config = dict(
    n_head=7,
    attn_scale=0.125,
    parallel_block=False,
    doc_mask=False,
)
MLP neurons of a small language model. Each row is named by its layer, matrix (gate and up: input weights) and neuron, and shows model dimensions 32-159. Each number is 128 + 32 x the weight over its row's rms, rounded and kept within 0 to 255. Numbers have three digits each. A neuron's up and down rows have the sign that makes its largest values positive.
After each neuron's rows, "fires in" lists the words (lower case) most often at its 100 highest values on Wikipedia text that the model never trained on. A number after a token or word is its count.

L3.gate306:186099065138118120096137153110083120159132131150158152107141170158167091102155151171152121136086141188114107120147144132133128134105169121185086221135133089128147143138126104089103093105178111173143161103072149098247147155147122076147172167103093105160093079113137132115128105136101187171189138188138138098202155109182130149184149137116175101111135105151113113122118140134166139135133
L3.up306:080105143099150130145101167171129107122070112150124149081148096137122100148103169170192121102164151125161119131105187138166161159162126122114089115103191172136173094072108125100159138159143194106081106123157131123170124139156101103158064109096110152123127140058152105159127198164105194169140207175140086142175124100142138148165180174112142074136140087132161133097164085129150144158144
fires in: "by" 23, "in" 10, "against" 8, "due" 6, "of" 5, "to" 5

L3.gate275:113151110088137108156132156180107162125153130133127098096146157104111186151117102198063092153109135167102178037120159121142160110168121129146060163135140118121133121128125168112110142111150097157115142123103087105110132150157126183143185086120123187122079167122101133111097119160191162150120116057081074119171104072163068163148135122122085151119124151067152216126181129121129133160142
L3.up275:109112108156135103116166113145115091109143170130085128139109159128109134087144172093132092120123161117111107140103131212106155147158143101120116108133158101104196101135066134137110155112115135140140140143109125110128180114170059187137173160145140203117121115088192148109143169075154178136112092146116099142145202140167159209129099132167115125158102112134158170071139155129100150146044
fires in: "in" 51, "on" 8

L3.gate265:111145150127152119133144149110113123096095154092128135111102170052192109120122122151129110140053143123177120125093190120181136126156178178141064071134125115144142084109147141153160148089128078120160101153056133105171157139111123126134115101075101162133139139112056106101085108170159110131121097160113214102096084170158200072136091143108130079192200131129088155130156161128155157130125
L3.up265:173099099124115090167116144132108116127178126086124144100160136054203125145139098113123117180111116103127118079150113157160121121152181157130102114123140096161125074144108155141127127107140182114091133094063134116098088172124153140096130132090072148140112112122134128060098129140119102173181122179103059151092153101107174149136092133097139108140186104059117126174059087178136162136136
fires in: "of" 20, "to" 20, "continued" 13, "began" 5, "ceased" 4, "ended" 4

L3.gate864:118128106127142144076110116167082065183177139112091116125119106145158151133086135133105138096060078126130191088164153146096161156182192136137137127143163105119147085146114147090108141098120108168143097085054109131060091153131125142106150144095116146171135105120122110145160134170109160152156171148121092137172086145095123113058103140117098119167046123090152128186073140136124163132130
L3.up864:096084143137118107115129160123117074163141157094146099138111052126119101112044146142112129172112120109093130062068152109118037115182128112203119152143132141167113154105128121167096067137142102153156094114090037141075195150128120132129128140072094152156141190123153102116079103150110111148136124142097130168112130137101118131082112168117180084149138103130156128111169147156118120168110
fires in: "age" 17, "of" 17, "her" 8, "their" 5, "his" 4

L3.gate394:082146062150145150079101162122144142084180046161150122087073103133113150134132137115126101124145143132110113092082121119133094085167119067091169126100117093155105103130113119130129080114092153157068183122140163158120097198098134116109102108161153180140139090102151090171081115154102143061181159158115129154097078147189146114123141137182132120136139125175124146117153174182063126123111
L3.up394:196101096125161056080088102139152129149161140004109112125121096098142143157161124100127087162137100105164183096156109088160143097084186112172094111152103083130117072149132193148191103168150094105103174125083122110107103138141105126084164098100157125101134089154094106102111123149111099162092143135142145159081132158071184187153102178149086112172161156170128121177108181119140096081142
fires in: "as" 26, "also" 24, "previously" 5

L3.gate411:106089160125131124113148111137162084095132136087159103126102108154054124123097160144124094117160155133113150110122144103119105129102159145130161083085095079132140066141053135154126170102110105109198131116158099113103087095132112181119106130081099107163135134166108144135129139149173152114173158117131173190116138085112173129141103045149081169146114144140111153113069134167088172135125
L3.up411:090055145128168098103070124141091153114156115150134119116201114117142108148109140134118109145155087111169145173087140138154149143120108163125161096111093173195132146143093087140141162087165138083140104136096084046137103123076164140136109151103149144142155130136174101121130119139161113141099144174135126120119111140100124124163153101152116105158152134189079103177143103174088091118170
fires in: "at" 59, "of" 34

L3.gate448:172117137123156121093130137139116140078110123143100147118119164157126128110097182125170105105098110136152122129091062142163118155096088121101168141054174098204097095110119107081107135129157116145192221140162101072119144156150111109125105168121120141133143132174232108120123142127102118110166109146129174114141133145151181111213140133100118091122100118102130157141147118161123098091127
L3.up448:125114120111181132119131127115083132101118107109131166163210110127136099048117130154204083096192099107104143091153101186167123090104153110156193138132190134180100152082135110091142107117128153122146150136123143098099132074129106126087094109115117117158127082104150127176165150095116102154078132126100217059141110130124135163121147091153166136130068173137047122082135159087106137124095
fires in: "of" 31, "two" 9, "five" 6, "four" 5

L3.gate769:151177120160116132094071070132116132141080081145054128056082047204110106089117121151153098113138121093159146131103128134163079080149102120123161095150170179156085121182064123150087184092170115193080162099101154128157096159165068105149169141153132113037121179120145064152086121089108132155138144114109146175147223062158135093093156148150202110158131106143146115087130128130155085116112
L3.up769:153196169109134150167108126116088090138082101166079113152174076171151087138121112129130113137132168092171081047125091115067145154104092085176181085139156095151173140163125113144136091101105052201152100159134165098155102108113143104092145150086123081143108175138106107130065149137147173126162148155120093158103115086149125150141124091182148098126090157154086085129089098057118127170120
fires in: "as" 69

L3.gate361:103095140106151125125108089107080125122098102110133108069136117113144123117156194083120132191142058117133140125140112163105082154085146105087158183133107144140076127088122097128135098043143102136177113149154095225146136111174138097141069054144125159118103100126129168106041119124122136118077076105167119101101064120133126144156147159122136145121145140172090154109118105152114095117099
L3.up361:159104102176154092190167131109062162092197138128164142175125155191151062130153088090137089134087124159088130111153088091174151176087165148129067138073151104158129180124084138144145085074069086118139201184149093140119147157165061103181106076111132139152171076122111245167119179120077132126081097172104151171101114151181149096134100098175199095096136202143108146129081119183166114134112
fires in: "years" 30, "also" 24, "0" 14, "2" 7, "3" 5

L3.gate333:125174065104113092144069112111128189102119090154126110103096186104139068142100139162137101064159169048146138091093107094126100158138121152098111176140161100097135094155205177135176112080127133137149123065130103138168117072081168195101141078162144113182139145129132145134102180113146154116136162170152134078098090088105144133144130170133135156135123134091163107127131125065166154148124
L3.up333:101089126132150109162092145112127147093078124159091095086153100146128124125098102124138090116103087090113129127104130185111091136113139125112139118106186168112133122157158130197188130110136112120106109097101128109121065119119124110162146138087093114146184082120135069176098102118150109098109121160151109114081173126174151150123130203085122112134120193082089124080123163124121101114142
fires in: "of" 43, "day" 7, "across" 7, "through" 4

L3.gate693:190134182112109142114125152156060129084186178120141156107127088165119097118101167111159074059134169132127129115160119144138094129133070097178179099143195142082118125080106099139127082187150045152109193142140132126152128135134137131118167084174189174119125090157148106132100164148135122158143127152117083090069084082137089129182027103082097155163145144157160157101132113135128160075095
L3.up693:109184136127172162107127069136127168142104151140091105163107075155132126148148178139200111092141077067162083116122145099159106129156082101145127119088174119151170147151137137121151161169105155136118071108140178084164099163137145089130194108121128191122139135111102142146088161121114089124073107195136159160091161085187144121107115121108112139087108113116183129094128158096144100107112
fires in: "in" 24, "as" 16, "at" 12, "under" 5, "by" 4, "like" 4

L3.gate407:120117118104096113109141054158147114115180239088107150164157141108145177115162132150115117151104118163131127146168137126134102148109095146137075132158105121134088133111116114069117152113151148079093072115095108116109094120174154106121103102128107145143169059089099125119078118129143096162161144113103106137127113174139130185151156132027182161123120168147109128062148134085100171144147
L3.up407:158094091172116096164170142118136116125150104120101149218098142146128177118111147114132135100069168126195130119143108114131085106125105116093109137159112079139127081154122158108145124145101148141109106098154148122167158151115138092146079112117120083151157163158104139106126090198126167132118149152057162106113107108119174103110087108106121108143137189140039068139121065168163083125102
fires in: "at" 72, "attila" 5, "atoms" 4

L3.gate178:119064184117102113169096093153139104139151101157124096144160120139083113162089131097063158110154086132143121140110201118105113107146108119168111081081124090132107125164096102117158147008144145109116151152162127097149163150133096207149064123108097159160177047175161122121140158134151176110150133129169106095152108098067136166097073162118075151162124142173111094131180102136116130150165
L3.up178:130097088142137111180089095163152145142153099170133124084174119124109136169094160136103073128105150116144112078106152128075098085165087133129067118127137134161136173095142116138098117156155091142156172144129063100092132141176145138173119112099112165166058103137060175093099043203130137055084095134137164114127083145115130084109075086118121186130133103146094141112075115161125152135088
fires in: "in" 76, "on" 19

L3.gate217:052172056158154142142093141085105139136119133149162179204151129172152184104169118136135158084143108168135150120106147123136154168176162105179172141133164117131114075117090106082108127158080107094112170067146075112199057112101175069128148133151102114134084114122151169157138113122116137135143109095155096039140146160144153121132200121152119144135086115151102178138112091147137127132168
L3.up217:126126123187134116129159116074111150144096064134158138108126092101117142119125165099121068150132201134116100136124143131061153183116189078104134181154197128175091132174152134107121125089130099101062126093095149167124149097143101161193114161138125159083147149123160166186168071135039148085092099151138189124170151082127122114097123194157120149111186084153191096126173113092083151149111
fires in: "him" 25, "it" 17, "2013" 7, "2014" 5, "back" 4

L3.gate625:161126146097137093168118130188163159119208127171117192128171048206191121100125114209124100160107134112096141089100112110100120142124076057137171094157152170124077104082139091130156114099145156130153098092117142181160105168103090115179121118158170086180082140097147132122156164115132144131166114120099155171164087135143116070106120102100149085185135146119118136061110078155161116135144
L3.up625:157150104125101138119116068058151178144159156148075149117113109114127108078124143192122141160072169078129145082116108143099153107085119091078130165039168133147137078093109102102102112152115125137118106104097089151104112147118140165092118157119115151200090148071165135138138094124131127091132160149121113200134106147169129141109122146108158096180087126088090105059075117120141109098112
fires in: "as" 98

L3.gate364:069135101109128116156158075126079136129181161141159105170127089177137158138084112120149109132121149142080101169146119014117116075112170093109172130119096134121101163163108128115087146119133128148109103112122152142087136167125184196148128141147168102128105121123096128124148140122080100142096063111048096121095095082109102092140102186156104118116154136076168111042148107144149101087190
L3.up364:093161123157150063129165100056148150181120130091153089109108125140130150109089146126085141180123121094191146127115091081141137109115088165163058117107082162151132129131099108109108163096163154057168161090116154121092212098144101132120140085123149160151091121192075119171103111133184152047135167149125153090137187140127176094143128160143150136092125185104134142105151159081154116154094
fires in: "of" 42, "within" 4, "cymbal" 4

L3.gate469:095170149110110158130163056154151154089095104181057137156083088119043113107144113108155116119178151163048130107087150135171151109124091112182114156172097150129082178157061156180166137114107089139145182133119115127058136138107138166097112093148131130111156138146109139117158096124096138139135123112127178124121087106211057147171100104158150097088110102153149169170102142148153126141115
L3.up469:120165090073085180083102122135099137092132206107110146108086167082122101110162127098149113091083160146159128107191112143137139137127139141108125129116200116170080077078188140190147140132106122154117089104081103082122074142100154088120070141143111133120167143087110189160195039147097110134144126161168111128126160156130168157155107141147169118178071104153142126060123180101115199116198
fires in: "as" 34, "until" 28, "after" 14, "during" 5, "made" 4